MLP neurons of a small language model. Each row is named by its layer, matrix (up: input weights; down: output weights) and neuron, and shows model dimensions 0-159. Each number is 500 + 50 x the weight over its row's rms, rounded and kept within 0 to 999. Numbers have three digits each.
After each neuron's rows, "fires after" lists the tokens most often just before its 100 highest values on Wikipedia text that the model never trained on.

L8.up93:533497506441413450539512531519485519517477393518431565421530498428570520572444471448560452556489388471432417553494518591501507503545555497578547505499497340566600501476580528515460488551576538510457432505442581497451425532531463583513510452480514517516591463513451449568524597485447497491545478520453423568476467517582377490428481502515446452516527514462443502462514446507490485472484467468461503519538577471455580544416455531539523428499404484558470537460559474507435475574585509
L8.down93:423544536528547542489514491439541494502576483449521533531558462491461525495483430527508567484525503455597531423420467559517604554470570491404506450463535513493469485449449455492532453441601589540482470508377479554402568426434496474515582524526474557485447470508445441596478553558509566532411588542551460575495422443509509507521494480556437475558553475516455583530486478630425580495452575466423560420432516459483480537380482463565455515450553483443451488475523526511484511466519515
fires after: "a", " m", "u", "i", " M", "o"

L4.up379:473504562498473504530491570577456522561451411479498440522437526500472465477459533485494538548519532523493476453441564495547555479473592503452434452437610535495417504539511586474593540439533457499463502560473471497318458550478502581482437454491498438518527575575444532533498566484504457474482505514503529477490498469397471499518592413412549574501527509475494501464499433462551546554530544510491558443389585569505535494431534426548576535537507464667473475571460494443503468517446398
L4.down379:544525463394459486479491545513537503473601466486584489457477488484457383581435460452479587469453463469542526453429480521440488589495511472431517526426553513409466454438490458469467570544501383546485517492547538490452549505543486497484489485465577485448510549475410493514581441595510548414517554538467445537602532490535501560469656456477496553491533571481518552504499467512538517503494427518526638562479471516544449454451530544494434544445563486446396548535501565544514469463373559
fires after: " p", " M", " P", " S", "e", "s"

L6.up116:488604448518385455579559580563480446462512547462474432471508535549503473589446523437511523541506567451532520529459487435507582446458495521488571527524572394542438501529479540442511464520426440540535553524493536475582415456600474493576417493462468495509487490480550431524432500456500539524572574513559495483476504455372380448520484451465381528539400485504566545505520599498514451514537552467560468486472445454554468562589513465545504446533498557486430495560542526409442439546474465
L6.down116:500456518591480553550476456482518616500513506488502474462496611511543429506447413492513538455496493454513518499518539461479569534586404454486411567524441555520481570438427386501416521472426551474466499488526410424514526472476470514509549452524515586467485532543449461564575551604517493563548538492550540540534509567541567558495527489503454505411610489416471542411565535498530420402416567455406546511496462469577422495416402554464543560482490540549476483565483564482503500482509488
fires after: " Mar", "i", "ar", "ac", "r", "am"

L8.up223:526382512496423544517492497457523507472554480554544433432511517520467467492508530589523481473514509460458448412531578583477498569553426506468570510589518427473504503452470550463479468393466476530479417566485527500518518523432421407538612495464482507463504570480568627548423442529492472539559529522448472519510514477444484555562493457451543507615501580496460542519511435486474465453475466469443523413445611472568506468471487408475540653578436552544468597508476456521540488553457551
L8.down223:601457617534513514470488482607502532525438515538534449506516462510472471506441573454581533558570502488491558483467434490533535488437479419544410529431495485474437548502576507434484557595566515506440415446566399432496549488534460561460442471442467486468460430538446585449454515477525391424527573524457452520424529540408481393439489431504456414471446525482538485458545497439485451416544546431517483495550425523530577517548536430454475591531494466488498526535511565578538573533513545
fires after: " s", " S", "er", " P", " p", "w"

L7.up502:534479509481481495563551450539512477520474528521466540507532533532496520597439415484575558557540518489474541463473558403505530507481458481506521487598448486547586515504478555410424469564489497422455430484466479498407478474582523556597497542482533594609582462461540499493533482405536601447518487502447494550586493495577493504523431462384482475439554420471501507465423424499539543538443550585554535488445514441549599521479560488603511565494520594517436510550510643489518467471447453
L7.down502:461505461427482555455550642551534536474525529503483518505451523485500452475526514507450466422525526559643458491569537541475495513518539521513399496501506478483447363479505533561570574492615455548566468508586533476581456474425539562488559422489493537468518556448443552528536509518538510434406493437564462456433506515527474467460550495527498564477469501496545478453595551462486502397544415548418501409565355480519513523402502436481489466510498471483559530442532452500535551545613467
fires after: " R", "u", " Fran", "un", " Z", " K"

L8.up75:490445589469480532452525549564497496524410450477465524462535483394431435464434557575572556544475560493504508437386597399495579452508626559574478476556505548544506541522437543516495502589494519566493539520490521566373423490587439482478486513485454527518537439447516469495369404388541560448520516605483512514501477458439477481528547524532523475569445518474549520489552548456531386515539488415494481510496467520462551459478463509426586452530526500470456515582511434472457483513507511
L8.down75:485555523498528589523426476447503533485565542519500621489419541559500522449502482483449506430502577436539385399516526479450556475455417444433477520526465453586516625504511538452464498457482507514572524487526574437456465468499450556436371585461509531430471518537444452582520532482472458471497447434511491554586452493545543401562521505464503562438529539362545501581491573457506524408521452509507465449460433490500565504525450536532446500469478529512494585531385478560526455564551513
fires after: "and", "b", "t", "y", "ap", "at"

L5.up334:603416475503530539501512370490535508421522483509491524456581508533556591484559404450510523527479509487460492541496480527470501528490513539532505442501546456468442432510570564541364554463542404533443465515518514528473493520506504541545549471492526537488464549447409551501550536505497433467445505459424465574426489541636543566474543413551567482468500474489490572451508412482505581479440510434562528446612429496546508506484540486526536472546567423491486483347598523605489468466411470
L5.down334:415500467420605482529452495494531445570488418434561552513379423462485442485492514532512538454506499568457491531533557455452528471527478559388516493573430507485531458533573510530567615424509464523546478498521575525507523525533505554456431529567523454452464460519476438450433428503597453439547488514506520480445467459538545481478613480425477494553550489420523481492486619590512478533557520555505514590474552500547440522549379562498457528407422500459495495532508495352466562506521552
fires after: " H", " ", "A", " E", " He", " A"

L7.up556:492519509473490456538497384514476497495500506533423466449547514488473535559571410490538541491472543506520576499485521494586561522507591493555381579470541473519645535502582463530453554420463576507579431583542490495557570550470524524553465529548499607506477537458426441504457515563405429482535429448568540562442514522463489468546468521576464436502460381497513578454504463534513454562606560494492486470518503534513433479409498525503447484421595454404443429463419547494492456501488499
L7.down556:515448418530475546482497535569502520440509485496439557511546590481472489447527446475487460538551510476485473618398451444523469458442555462646572508550498531470524573379487444529472536554541536451512470528513525517381527497598527518449451521486429447377463567530542593610416457522493515435528453458483568472564513453509483548530453455457469580487529459573570505543505475498529497504495555501514476580494466551473429568527509540460385454552468432522487571572456516507539434391507545
fires after: " M", " m", "em", "m", "om", "th"

L8.up547:504501506434475427501603422543427505451439528550467451555501514456460479472504460377511409551482460489446518459510514485554448527530522575499430520569463452540570567472581519468411494555428440429514509520475458508595530625512486470471460548478551496470495558536515425494482483420444455442428485493464523490537459522516395535448493457560419473537560460463461489470500541518547567505454467537432466545503555596549610606476504598489565360522602480536463514487505511501479531470501382
L8.down547:467488425481467537591536433456456525486485521497526421432489489533409420447484498487476447514476564526495443553522517513616521622400447505441514447574498533459476497458530577456504459507553533480492510572528545521559459431390533527623537411451528611504497567513468527497613505485579507427411392488511538503526524558496552515497561562582587512502501523424459481493489433528452485520532428490487442498437424493502525442565477462473426546544527551579518570579501593514509440421495505
fires after: ",", " ", "a", "i", "9", "4"

L4.up310:478597586485459529613504307441489489425488445484511484465533554472538492447510435420468490531478467502460565482522543521572485484495522500495460450538475506491504458608528554458460461521486474598518481535465587521501507502538478524484555480451451464475543524454421540508460435505452513420514515499404544511434498466567415481516540548607592524444515464504477486451549472405508550512451585562533473431495451521543573539457599576569495393524635504488473524445562559566437464453516456
L4.down310:517504583536561496505406415557501517442433481511460467499511585492540478545496411508523543414489497522379498510508549520534572503532521502470661525544468453492450478509511516551538468509518507508471517493480432531436443436349527495487524500464503510382473505460550567506567413491551564557391470468519478524434502555621550492482527539441571535555471522436503612493471496494529608398478516488477415556527491495547533426437523575596453448582520510504475520567531546532496542483448578
fires after: " D", " L", " H", ",", " "

L8.up481:523534479499515573483464366444492517505473500617467515468480517464597488469542515421471540506483446376536453431489521537504464490504554556555570471485518563527601513527461502497401501480443535479524469481520452416480437515473526445590557520547593588522527490476516430548531443535453470490498517488519457474552497465650457496507498464578509433494396439509477551461465459434494585567525480549643493470622435383554508448501580503532510541515531413484510527535531461521538408472453538
L8.down481:510474537564490449505637475523567506510420474446545458418540492491496561529483562430417452532540513471582500502454506433491517497496469454514439509363479414509420549518487581490516465483560506520420544496500465493614514532411566508594510399444491488509613557400493568475546527592588572524558536512486462553467496477465619470449464547428561532531500504527394480484498467617461458457498501392430479499509476464487550486433451442515397551521490474457522491497474513518487538450514449
fires after: " E", "ar", " e", " An", "E", " 1"

L7.up247:430421560453555567450521513515599508537542481530403361486546603500404413526538498492487454554541514514518507496564550583568430469487556522546533431534553513505425490507548502481437497523567454426444504548542574489418530556522434502585474420585549460451487541527493525394583456458532476504516495487510539449480496489514455525535443479524513536478459406496480577537531433463432475576536433496581584428519552568516531518470553479515489638396494510401468466520445513486492497444446487
L7.down247:454512544599491525391551455545525562420501474514505445471552515468560564520589579448507435476503437544450446500501526436480533476542421531559599448529500403514564567498486478448479557482538473488488405409465583602462474460512485455429520479476558500532519470488530585408495384517498425528531455429479593503470484543588615438552475526474392516552522558470493443548476480481507472451499470475440540488493459402431430544452400538544594494455539481516547466492487549461428547546506508
fires after: " E", "ol", " the", " pol", " V", " his"

L7.up277:539500520420476558528514561494472591460572455540372537526435509517504492499530438504501478429502421535509456432454440403482484432530497497555417543487503543543580516453608432486491469509580504436538490566545467533471384617534527503533478583531576522494629595449379437620488508440493589431459507560479498529513514458566484530513484566509513474577501506491484474466489468473532509527575486526533588524479564515481547489486513504569528526542443412462445483385416526506473557527445473
L7.down277:476517478518570492500532483437425488615427535563514416502442521502557445533594534437556442494480450505481557531576511553523549584449550472459472443633500520596486503449494521497464491477506475381487540526565468438562498586446519528472410454488533448508507426498439491382526547559559468489543509487558544416588532595389479450495457523494570411442511478541422492460514513456494475462539527542587398488504415534475509494565504525592538456502484453569471442579518478462522526467538577
fires after: " e", "m", "ver", "in", "qu", "E"

L8.up224:507509478418529461499465516569489539503515517576546561482466546484543468551394488439576576526444497433639401534487502507512480539540557532546537487481501527621474491523506480540450580457475487536526496499409445559470389493577509462564476497482539515572547603557435468442544473504398549450495474411541406458594562491585513517392517566559482447543392568504422506484497441469438552629501499585468474471494510462535583462556523470500556465522545469447508447535508467524517507526462465
L8.down224:535418471540567567490494449431531532502484515507474462475507587431494502480447533584484609531489503519561517568485429506473449430512482570462606503556448416512524563534531479521567468526552514412560462495456526545514494427432420533411549591511476447415508519493637403469499521501445524496453416485502456576480404500580523486549457463577477453490544500521597508541505396480435513571548438466505527490480615420538493463556512456530540532571545537514515597526472472486528376539487460
fires after: "am", " Al", " Jo", " A", " E", " M"

L8.up564:530426580428530517511555544509463570463466497539447534604480538492434491396558460510558521574507463524555514457515497486441521456459502487497570505602511503522497562428603494398378511474549523480549586527541566453438462550522508475543539550478501539527597565445501524513452554418509506526485416370517445495446490473568513559507555411493515446488493589526465474435509533404582436456417469433456480458588480435569456482424518557556441558454519469447471568548416487501492481480487557
L8.down564:451479482519502496621504483545492453545456461523449534400456510569519439490561442360615550551481500504530478497500535495609442478445545430483463492468414494509566694518368527486491416454478457530515503537462419506496386433474469491536467493406458480505537522502503485565521544460528485577478465553516511510544500476477572492539499581481430523484489528624525647501494500465465526525484511555558421521556486547468541512550495465490535485417512492478433478533550446435525552449556498
fires after: " e", " B", "ver", "E", " W", " f"

L4.up205:512489539501498497443471447531484544496498566476471526506427586428406509427564492567472524394527477479440504419473609583508476583471605524513546467460464495507557487414514477531391577489506554554457548485496459586559515539452515475551542576472519572547486473489515471425494459507553480512445557491382515537493576497512541493477616586550558520457556534466450442475392502482529498504458473521488481435539502446529454516420534407485410442492550461459515453400482566621474477425565431
L4.down205:523498432470602578494476485371506466435561494532567523479485418449547476529491484515473522448422471441551478547560516538545590462484451514393510500527516494479521421479529395452527550425444506494452530508557522395480466566592550505459455501497540479516456504519471504533517536530530568527514562508544544483462554529388587531469494530634508586461472575544440460478547505551497349467463472438443433575395547519496520507510523464538566584510611458428463518510495487406459550520462471
fires after: " the", " of", " in", "'s", " to", ","

L8.up484:504533507544528506504488452444506525466516520568436474416510536555376630442431482473520563526467501531508515518540518435477474508523483517476603589563499546506470503444538512569473570421524437551572461474477486456593467466550515459598607580541573555568497404419474469437554448455394554460447441455496549485385518516603475578477506487546505387542443514487518466504529470500476531560465478506473507503410476529563578493520528406401514524436492520481468585550518467492569474571494513
L8.down484:508456517530523512501492468467556449523539471588522447433510446532597469492503576539463561476462472488419534479386510527482439520485430507560532446551489414564417563540438578514465517404423574462403533523547445495528474355561459510421522554497469446567487542529547401516448489515477457481458497460508477513583464507512500523406482526436558509446587466603558511594496445526436612593493534507510518511501574470526484426553548476537595499533535490515435432478372501526449503512475498
fires after: " Al", " L", "ich", " E", "er"

L7.up421:499464499542456491467429497459510487529463555438500504466541465418526494493489415495520448399480510507511547488462505485489486557521550452526480489593488554546513533447409484638446499461494458500537522507562482579491601491466499496503541453555499596592499466487531410532503455607541501439548517551373582503519544484613441512506544514599550441451599426466573580515450464434513567488508440516553476472579477493493532542483572479549375473482655479528444512497546568526524426438526550
L7.down421:587531486559559439411500437450522520472480341471529398485529534522535620572370490568484527471511505525534402519496609565515535424580519492474490504509464498476497568505518513524490513508471476528488540491474446548498547506547520469520498574462417498559500474457531432499532488462503518570417446464524552515520467342399525513429529478594423510473513502462454480499520468602470364575590522532539462490511490551404465490458474481491538436513578537582450488521484511511516477591521555
fires after: " a", " the", " A", "'s", "A"

L8.up338:443493547592551563425575436478491505461469557551487500514560537479520461540531547615499500557556427472448546410548499533525539465469533565522602451419445471540637489451575547482429475550419513540469533516498479497420522497519535518521497559459515536467577416485484497476449514420473517496544445456418500539441399474503495509500571534515522454482436515546474465446569441435546543475460516458520452427481499399574562470419495504556513446589535538515484614466559542469629472500399562
L8.down338:463473448422494483435563468525478473443531504493476531453551440547472470581513457506525590503571492437470500450493458523471426466383536446463490499423456500551445635520541516511528545561504521581514517516489496446546499455504521489473628499520416441592485502575539564401534405509397455535508641579550491512526526511461502465477534500438640517454480455577439503483577528523507464494437556509460487535434519500462454431548520493504518557522390464481464576530539540491568578491575401
fires after: " E", " P", " M", "A", " O", "E"

L6.up532:428443483526456416426390458467479586575468510546456531561547602456565476501559394475539609495479548459486419487497541534536472475497537569483440483473471524489541523619466458594473459498545625566454509535460552564445485519433542504495575555459493516417458472552582495521579560532456544485466444475569402569496500593528487427532443509544449496506620523462459564456450566493590455559508469505462495488436459548506445551432532434524528471490464490454480531486499499515498510427591492
L6.down532:538564474577461486486514560552560506515490458577533498454491375639459545511595490538487373463568425444453524492489457467629474476553477485509454459546446526462524529521454502525462461536512505512518449499577521438516509469605464565443470452472478554498582444492501526526492630651542478455518573401518462563523518430518406492486510557507442424475440524499456484558575406479432460521466546432519516467507510435477441538467565529483493496549570576560448459520546500557479457475444486
fires after: " to", " was", " had", " would", " were", " out"

L5.up557:464457505500495412451481490435500481531438507537454521612521474480432541434525493530525423481473580438459404538563529484586563592520510532522423528593478447528396491540461484574481494580608478515566460532491572598479471462512509487482471512497501443459515528494511450532552593526468563501420459516512433621423411507556493431440552478620503489513556616470450508433470449581534528510502439533440530564405525549534497567496512443507595442518559505490529576482489516567543531505514430
L5.down557:450477425448505393383471546504554474456464498506555463456559516584536466512534520496529411488585473434539439545540465449524480580508422508465537568478535492558487452499477578605501454533501438565523536502455552483472535372498471486538444494493502449440520566519519506492537421609457459430438505444473518530498437602599481556536479570487518496488529529394574542536501420555433492514519479594504425502481508495564564477448540360401510447512571532579497473524440572496568542481474513
fires after: " to", " would", " he"

L8.up596:486483413462493450502506567446494483448473511581482507541523583474472439556411552474527411634505526474433512414436494535531483606478452525549589483486489417564574514492529527523503484473460628481558504546512513478517495606553453491495466500506483573529596497590488425438440504533463609467560490497461494502544434469562431430413475480565460504499490513520502497508516473548429556603509546508395470509480551514491574613518413563495484469468529539514487447454496586390452499599531482
L8.down596:450487504527513558521550562494429572533559531482515538493462638481534567534451513554493545519420485415533423415576513502448558488480528538453496584581461489485481524390555455523458501443495562590558510432513410486494536387467570572505588502547508509450427493479458447484563525590536526488442531401505573447574459515456500526490565488411442458481545458380483572483475467504459537439459471528423542526472518433498548492483459560554605487471490576483454621543516492486457473463563527
fires after: "a", "u", "á", "i", "am", "an"

L7.up435:497468531449567491514405515512517485544522486613455507556404490516501550503468452591559545539548693503482529530403620500569502537448560467569492432496577506555514509557500458510503491524538531533477455508530492519430461525523432475510494452456574360542579530515436511516527536564562522407506467546444544531517491531533436516475432508447517452497513395506506481494472466516554434496408501550526370503417489491445527586468530527549457502543539464571527538631546486556510445554464494
L7.down435:627537429460486476421561492575516509547533486580585485557571421533551491554525474532506511443527503449450491495534409544435550460422457403522441456510459534505457454454384477443512565515560487494502534421494532503531539405479432517568443435548478549444487525448466460456473533373466529487432546444520414496518515557452454504438643396565525582485511529496551526350475528498518549516513541531552492545540520554520550465511593519488523419467421552494493489486514542520465556547526517
fires after: " K", "z", " Y", "k", "u"

L8.up178:515469486447564505538434455504494526620437467455481568599490455475435428557460544565482501517428540485537588509603495593541494511522604488527475459418498561531416444503513486565461499434438547577501513516501538537502485527515407392529552543456445480451517521391478501461422459517518529520611515466533459476506456482534509509473488474623480477510500462495495451640563484410503458534534483518494526485434526574421444466461514493471578513397553484407486555445573473503516492578579416
L8.down178:409504479564551596597554457486544474570447423570579522470445441499550469482516440501555546476469418406551454526506532483559447541475449540486516522556514458408468570456548539426506471538526462477512549489478440464448521403440528471542466543479559404385467580544536485440537518498479546468465474500543563437483410628470476420593537459400503481538497506468559499530477582498579474456550520590536478483504467445532487557413505450579457422531406518501416439459508466531496521520455493
fires after: " Ch", "h", " ch", "ph", "og"

L8.up570:467559565422503510474538510508601469559492439359563592530498535462477470467440477391601522558412475525513476481520425550494540462570554560527491505462530522602431541550486555617433579423519479613506504482523569625430499531491417480450537504585487574445539482453503560446418521539402507481560449488421564508497559462484557524464503495550560530546473498452516529543490520465511516481440457480522568475512486515471562464441483553574514450435550427462479478559559489519566509474456450
L8.down570:455469551513525574501377563544551504553474546569470484506449509512520500590472484515490443561455510423551567518542505477482531385463442526451632443458520434548590515429495473375544494546399515466508460480545510486521523492465455587441511487477575504478484457504461499500531588443476525572452411532540598521486492538415462533492418435508484585447535537578546496479580528578522476412529426468556519484511497554492546504499484504508521495504505433510373627514495452575573427543504579
fires after: "h", "ph", " ch", "y", " c", " g"

L8.up66:470502637529449496512559520535497516520472420457437424369525532459503444534553461431518453449528453480588487488533608496571511485588594545512411499493569461504490452513549514538525507468407461554529500506521459493441605577434479417554473543540463520454487620555520591483504480515488434479483503452545536540482545490374437483491507434555518486546429411482449509440536575453571501527526508482566495491476566502566520499504465451598583468528531426503485499620469559539549502509404520
L8.down66:547530466557566419488466573483469511433573491488575506482519519399524503512474541445424507567560500411439567438465533414413567507431561489432449496433572476518491521518567467469602431556491468419441547524501493603508470545548564538427550514518443487475499523486493511502558500595493563519555422435486462534467431495481456475514427487550526563482460440525467478553454456441447494496464617563403496537520466496419472380491518426557517530482578533508382566529404577513495471531480482
fires after: " m", " b", " p", "p", " M"

L6.up631:465479476448537560516443387467552487507509536441458541620538535450527539481539498498509505515592475488460408430440533517502479479446549424604631523594544570614557446459438544473425590484538626498497473500568497513548472448547485489505547523520557585517554489440494458464562464470499499462470485484453437423542583456568475535457521497515453509518402493467546523431561441529535543558435463461542484417485516523466534550416496429446511532493492480545489547472539543658553458554484479
L6.down631:583509519505507459514438543494495571528586582570544525439433474571456538452551496457441415448532509478517509653498371408548502549432498554465583510446526508461518436598435552560497495544468494457484523529508504520502444484522524488503426579518566341459449434493550555475571475556551429442481413527458465587476496549507511516443482445488557512418486518509493489435492485585469500472518452560562507499487465476543479440447501418564496590467536542548464525435474576485565475612491465
fires after: " the", " I", "U", "O", " U"

L7.up280:525454465416490389444378427514495534470561435584437533526523487584506533493477465466494593503530497496488406470446505507466558575471539472538532521535554535507534449506507444377530502438550584557556558534556487498455426491545486480440365592504584489502517562540424501453557481512470455429505482455539471440452508478467533485530588519560555541545442585506521619516520482485486459567478514538428552403556503518473502510433544581442491527532504460472549432486538570554506420602442437
L7.down280:501482524583557551470489580534440499530483542482539480533427509573566468515582536505591536419461520410479571465501549463545434519453504549483566558413531428481457489505484561489505544537483437470531521456361489458475462479529535491480452440531487511465500442471425652562491437578456511498477517512482512525550546547450427626491502443554509477564441554499470441416515562448517555398444496472468458409509541564506560429641498480509510528535441509406500539504585453445484493509395520
fires after: " U", " c", " was", "C", " I", " is"

L7.up520:467545467503557512514457448494510513528641542489453559543484548496462514592470495512509490441595415471457456522526519603567408573520442531503411532499546465491576476553602589502476500539573529510487454469518546551428482566462563477512511505621474554514576447487445527530503492527429469463493423602508445559452522449516593434436545546512479513473531363507520521407477479500525518543498459495456430577536403590463431497468470400521539511454473466516473489426536524496422562452460416
L7.down520:467613556551539511442532486568551356434552366517484496469550483458538450500565509493526602528455438476510456527401436496474562499484442465521484565546492523459481600604451500472452518428445478499510484393477479486535476486485522510452476472595547486437462442526510473556561481489481547551447500518482575473544559580462534515565467507432498506480565549559460518569505564475540500499578511519476523471474519417353503552431455559579576523494475510560472495503336501468480510457511578
fires after: " to", " a", " in", " as"

L7.up593:406482491508543603448491484508534564512493480445542492496520461506457456529565538545535537421493605454475478512502460501453495530516546477472479504515430511526512497559538509456401451534481517449522566538558539497565539386517552428532508507562489483470532482386528464511561546535458471494516447587517441581400472405540567482599539605562472466473540464455479437516455486418572556556478494423581518513619399502501373501422525491477546515431635545475491567458503608474541497487527464
L7.down593:462433590520474490475467513466507436505546539524525464543460527529577587514474523406504555582431429492538504630560428500384544432529449536548450481454460521541430545457522527533481618530439491500579467449523553445468565481428422518424529500628470505459550482496448495523562495490366501484454440512528509580482530579454560459530478433471480451449565561479426505592559427478498500532517460519407465466486462523498538434532504471497504477568525530506515506385472437468611581469517513
fires after: " E", " a", " an", " with", "ro", " to"

L6.up450:494501543436454418512460431440484460452585485456421518503447580509473476560425626512492439601506513429491478467458542496517540507511539513483442507419404520512631524511541555527547564436499625441476529461521450474466593461425493454469487560558495442502518552511505529493452507462387366493605460513588470472575513476439521524503494522590459523545489494458501500449521564462482472452481563528590573578415460497518412431537558462469454500407555452446505469526464529502453478544510535
L6.down450:468520450533549566624443411510568524483559507448540448539471599485527499412543522551560565507487569451559491513462558518495472483538419531489532521507478485492429452530476554440596471532448498414468516463473459468484578465467570527555475424500589456546414517416527419524376486515540491539494422475520497513429475626477598490454562493565485512478548495479453482493492397617552485471407534526472560470439472494593483585482539421462526506522398558546504489518570494420461524495556518
fires after: "m", "c", " m", " 200", " M", "5"

L6.up293:590537635483474541444494497489374534494508534470417520431446532427530518402533500564469495469474523514503524439509527569582520392546554547584412469495467455500529495549538525617543536458495451465467433510597448566471489418424444534442606456537504571494504428525471602542474549569478479495532547462471536496497609479447404513532540464527398511513562475494449554395521496541579534491463496500479457518478407519524422566483501463481455459548527441506516425508458485455501511488599485
L6.down293:488486478565528483498513468470379498493475448451488488549475387527525512612454529472453581590543525414501592541497521525405424538455512634470503484494442472527611528457538460484483464530474514451504555509452503487512589521569470476479463522475485507393519554502442516512503526505421467477468537493516506497405480500454502424481535429470458540497502464594601397517432567536444446416537536588610538513458470429467502464443492531518505539525590633561475463601486508521398548513488493
fires after: " p", "m", " m", " sp", " cont", " ad"

L7.up422:448597472525436499526433554490470518606561564420497570485477509473582463562460532564507430543468506454458398489537501483518523453507544554540516472422519578594527444547521553502567518545407441560427541558522506474417450473440481473470531459587434494538517464493478531559363514415525438458534531508542494512570522443476488404528507530532546478505463469465471635470431518520498503535577414476465468389440509480453398464492516409559579475475485546465471543529424510492494476486522384
L7.down422:515537500479482592488445537464460601414517409448522485509497531558593519552547464409487527509442468463559497499527515474457522561501468456465507527490545482542628506328533534464442474497515477501480548531465371453498512531444549508473446465521539488348453492561468460513538549488526551479487568448532480573522457447439562499458447500470537546501496562484524480587475455502552366442522536532449478399533527528569589488420468466571574515503481425502502582468492527518575558593548569
fires after: " p", "y", "ill", " t", "t"

L6.up549:528506476425606484617480515543462526504514514478504454477567532514440482553547516533534440424489541455499431425460571497551640403452500481537463465421550532474520509474523451393440485421515451513522460515456496511477474475635487491559408506526513593412528525463508511499488604443463587496528526404544487455458430486353472503558464449449503474523515487465477480491465531428546511534521582478460495452483531562379468457527559515517575582492578590578498551528507479480411487532492462
L6.down549:479453562462422523495520411482559529422483506472517535416508619434480441501478514471442405552471547542527397442449464513411482486493552534530655568526474415512542457418505496491485472532507487447445427581495418535425500461517530499501436525520473531525514494545536553581544514513540510526527481464618555487533568585525538562579508430587439587534499512355471568490515466515560544493501461505477508516372503508474524488458545511543437535564451355469461525524487511534467525491540492
fires after: "om", "em", "am", "um", "b", "ig"

L5.up600:560481556486533487507480454627528494492555462435463456576471542460536478449494583500508524582507457493547458498583512495510479506608599559547480503471523463420550498515531491527455510536451479434503473485578446400542480453400582488496445528506521488485475467521495545484493432373449517490526444491635440523464480457480475531439507463524581386615408504513480550574545561575519473516515428539505558417374496497564479420497429444431556572483400472478503471487494476538568504437446510
L5.down600:437431557493554492474449496496501441455435537418548466457481537514455596516476578520583476497475487427531429501490487531454529488584528529511544481557467393511541664545469436555406551525419512513522526476491484497572534507552449434556527466499494491620488440493543497533439502426466432519413441479537524502428528604580564551566550568554438566440428597525444588522440483480492540520552567525545453503525499397499566508495477498516523474515502554424484434540426515462470503488588417
fires after: " the", " f", " his", " her", "ig", " spec"

L8.up23:490499543571575529547583439513553550513572496547412473487545483524411478477475479522502463531574448539515557520489457566484495453459524505466464553416436529396421462430538428546446506440477420542459504562446431540421503475524375515570507397514578442517564465518524509533492528529459527506575468505568480451366507492401448530509556506527498468547404588494486481441562471477582500514536491492515496587491497530411588506453547493496637497470484500417551497521474431561460486599506434
L8.down23:458493469552533514571512478473539514463498463494510614451438484492515480418562424450549395426532536493528558519521490406440542485418459533492468498449485444480481486512506507585534485478520545460419555548546460611532531461533460443470596470469567562472485631479554420583555533489500552394455459429533532413526406463509455516526519518473527574499545499474528460574541562473429519443556444504505536405513393488506455495485436560562506434420511476604385571512472450517478464530551561
fires after: " ch", " Ch"

L5.up271:456525474577501502437416447500498533535471450500478460543407532454597457481521532640524460486535581548552471503537545434507527540533439591470473444468442476515532543564487459536542594449491429574471591557465606450578470480498463597501523500528473488494536489491494513464478498425503449537428466561477559428573472515428520419532544482492445506396502577506483499410536539475498531530540406510492480402516506466502426467479587443512425457422459547411469427543431560519500497410609463
L5.down271:483432487571513521546548430443518507466495472473588424434414428498519580590502421505560523522563525504589502611505543511560518413563458472489407542533431601468488594439401442493558480481446535540525470492522529477434483535585455494432551503463567457526422482486513485492444532412492545541501496574562472517496469517502516555566453501574511579527497516389408593534458485466611581546456432548510461469491532447491418466473467534508546485473485534438455558537487365529495459498496486
fires after: " ", "0", "1", " 0", "2", "3"

L6.up625:480531529561432597491514468515524546527570626474482504485411461546550412454473531442491485496473523503567579515481512479505445574527561500495551573497615535425486461481451466465524501445430554593427483463488541594474443454463479532500516556581468457557518506445490611486433473481522432444529507466465446599494478438537445463484517580531552478550407477447541580502494435482556568563473442513506525487480511396576426479458404445568535569549490617472536507591491519480466520567426449
L6.down625:441483481466475521635354499436487430518557516408507592524497555461532493522457450363512515501494495529448498546549419423512441571488522580469618530509402440583474521444603503573551450501469491499574497483480431546464538454489569438521521478482474400584456511567469474558522533477480515461515490432486556468431500531440488448519525454459529484483495464455491458564466504509560542457522530571499526421561541629496494620486490430510426544510512532531527529454472510577438470564516563
fires after: " t", " ad", "r", " h", "d", " p"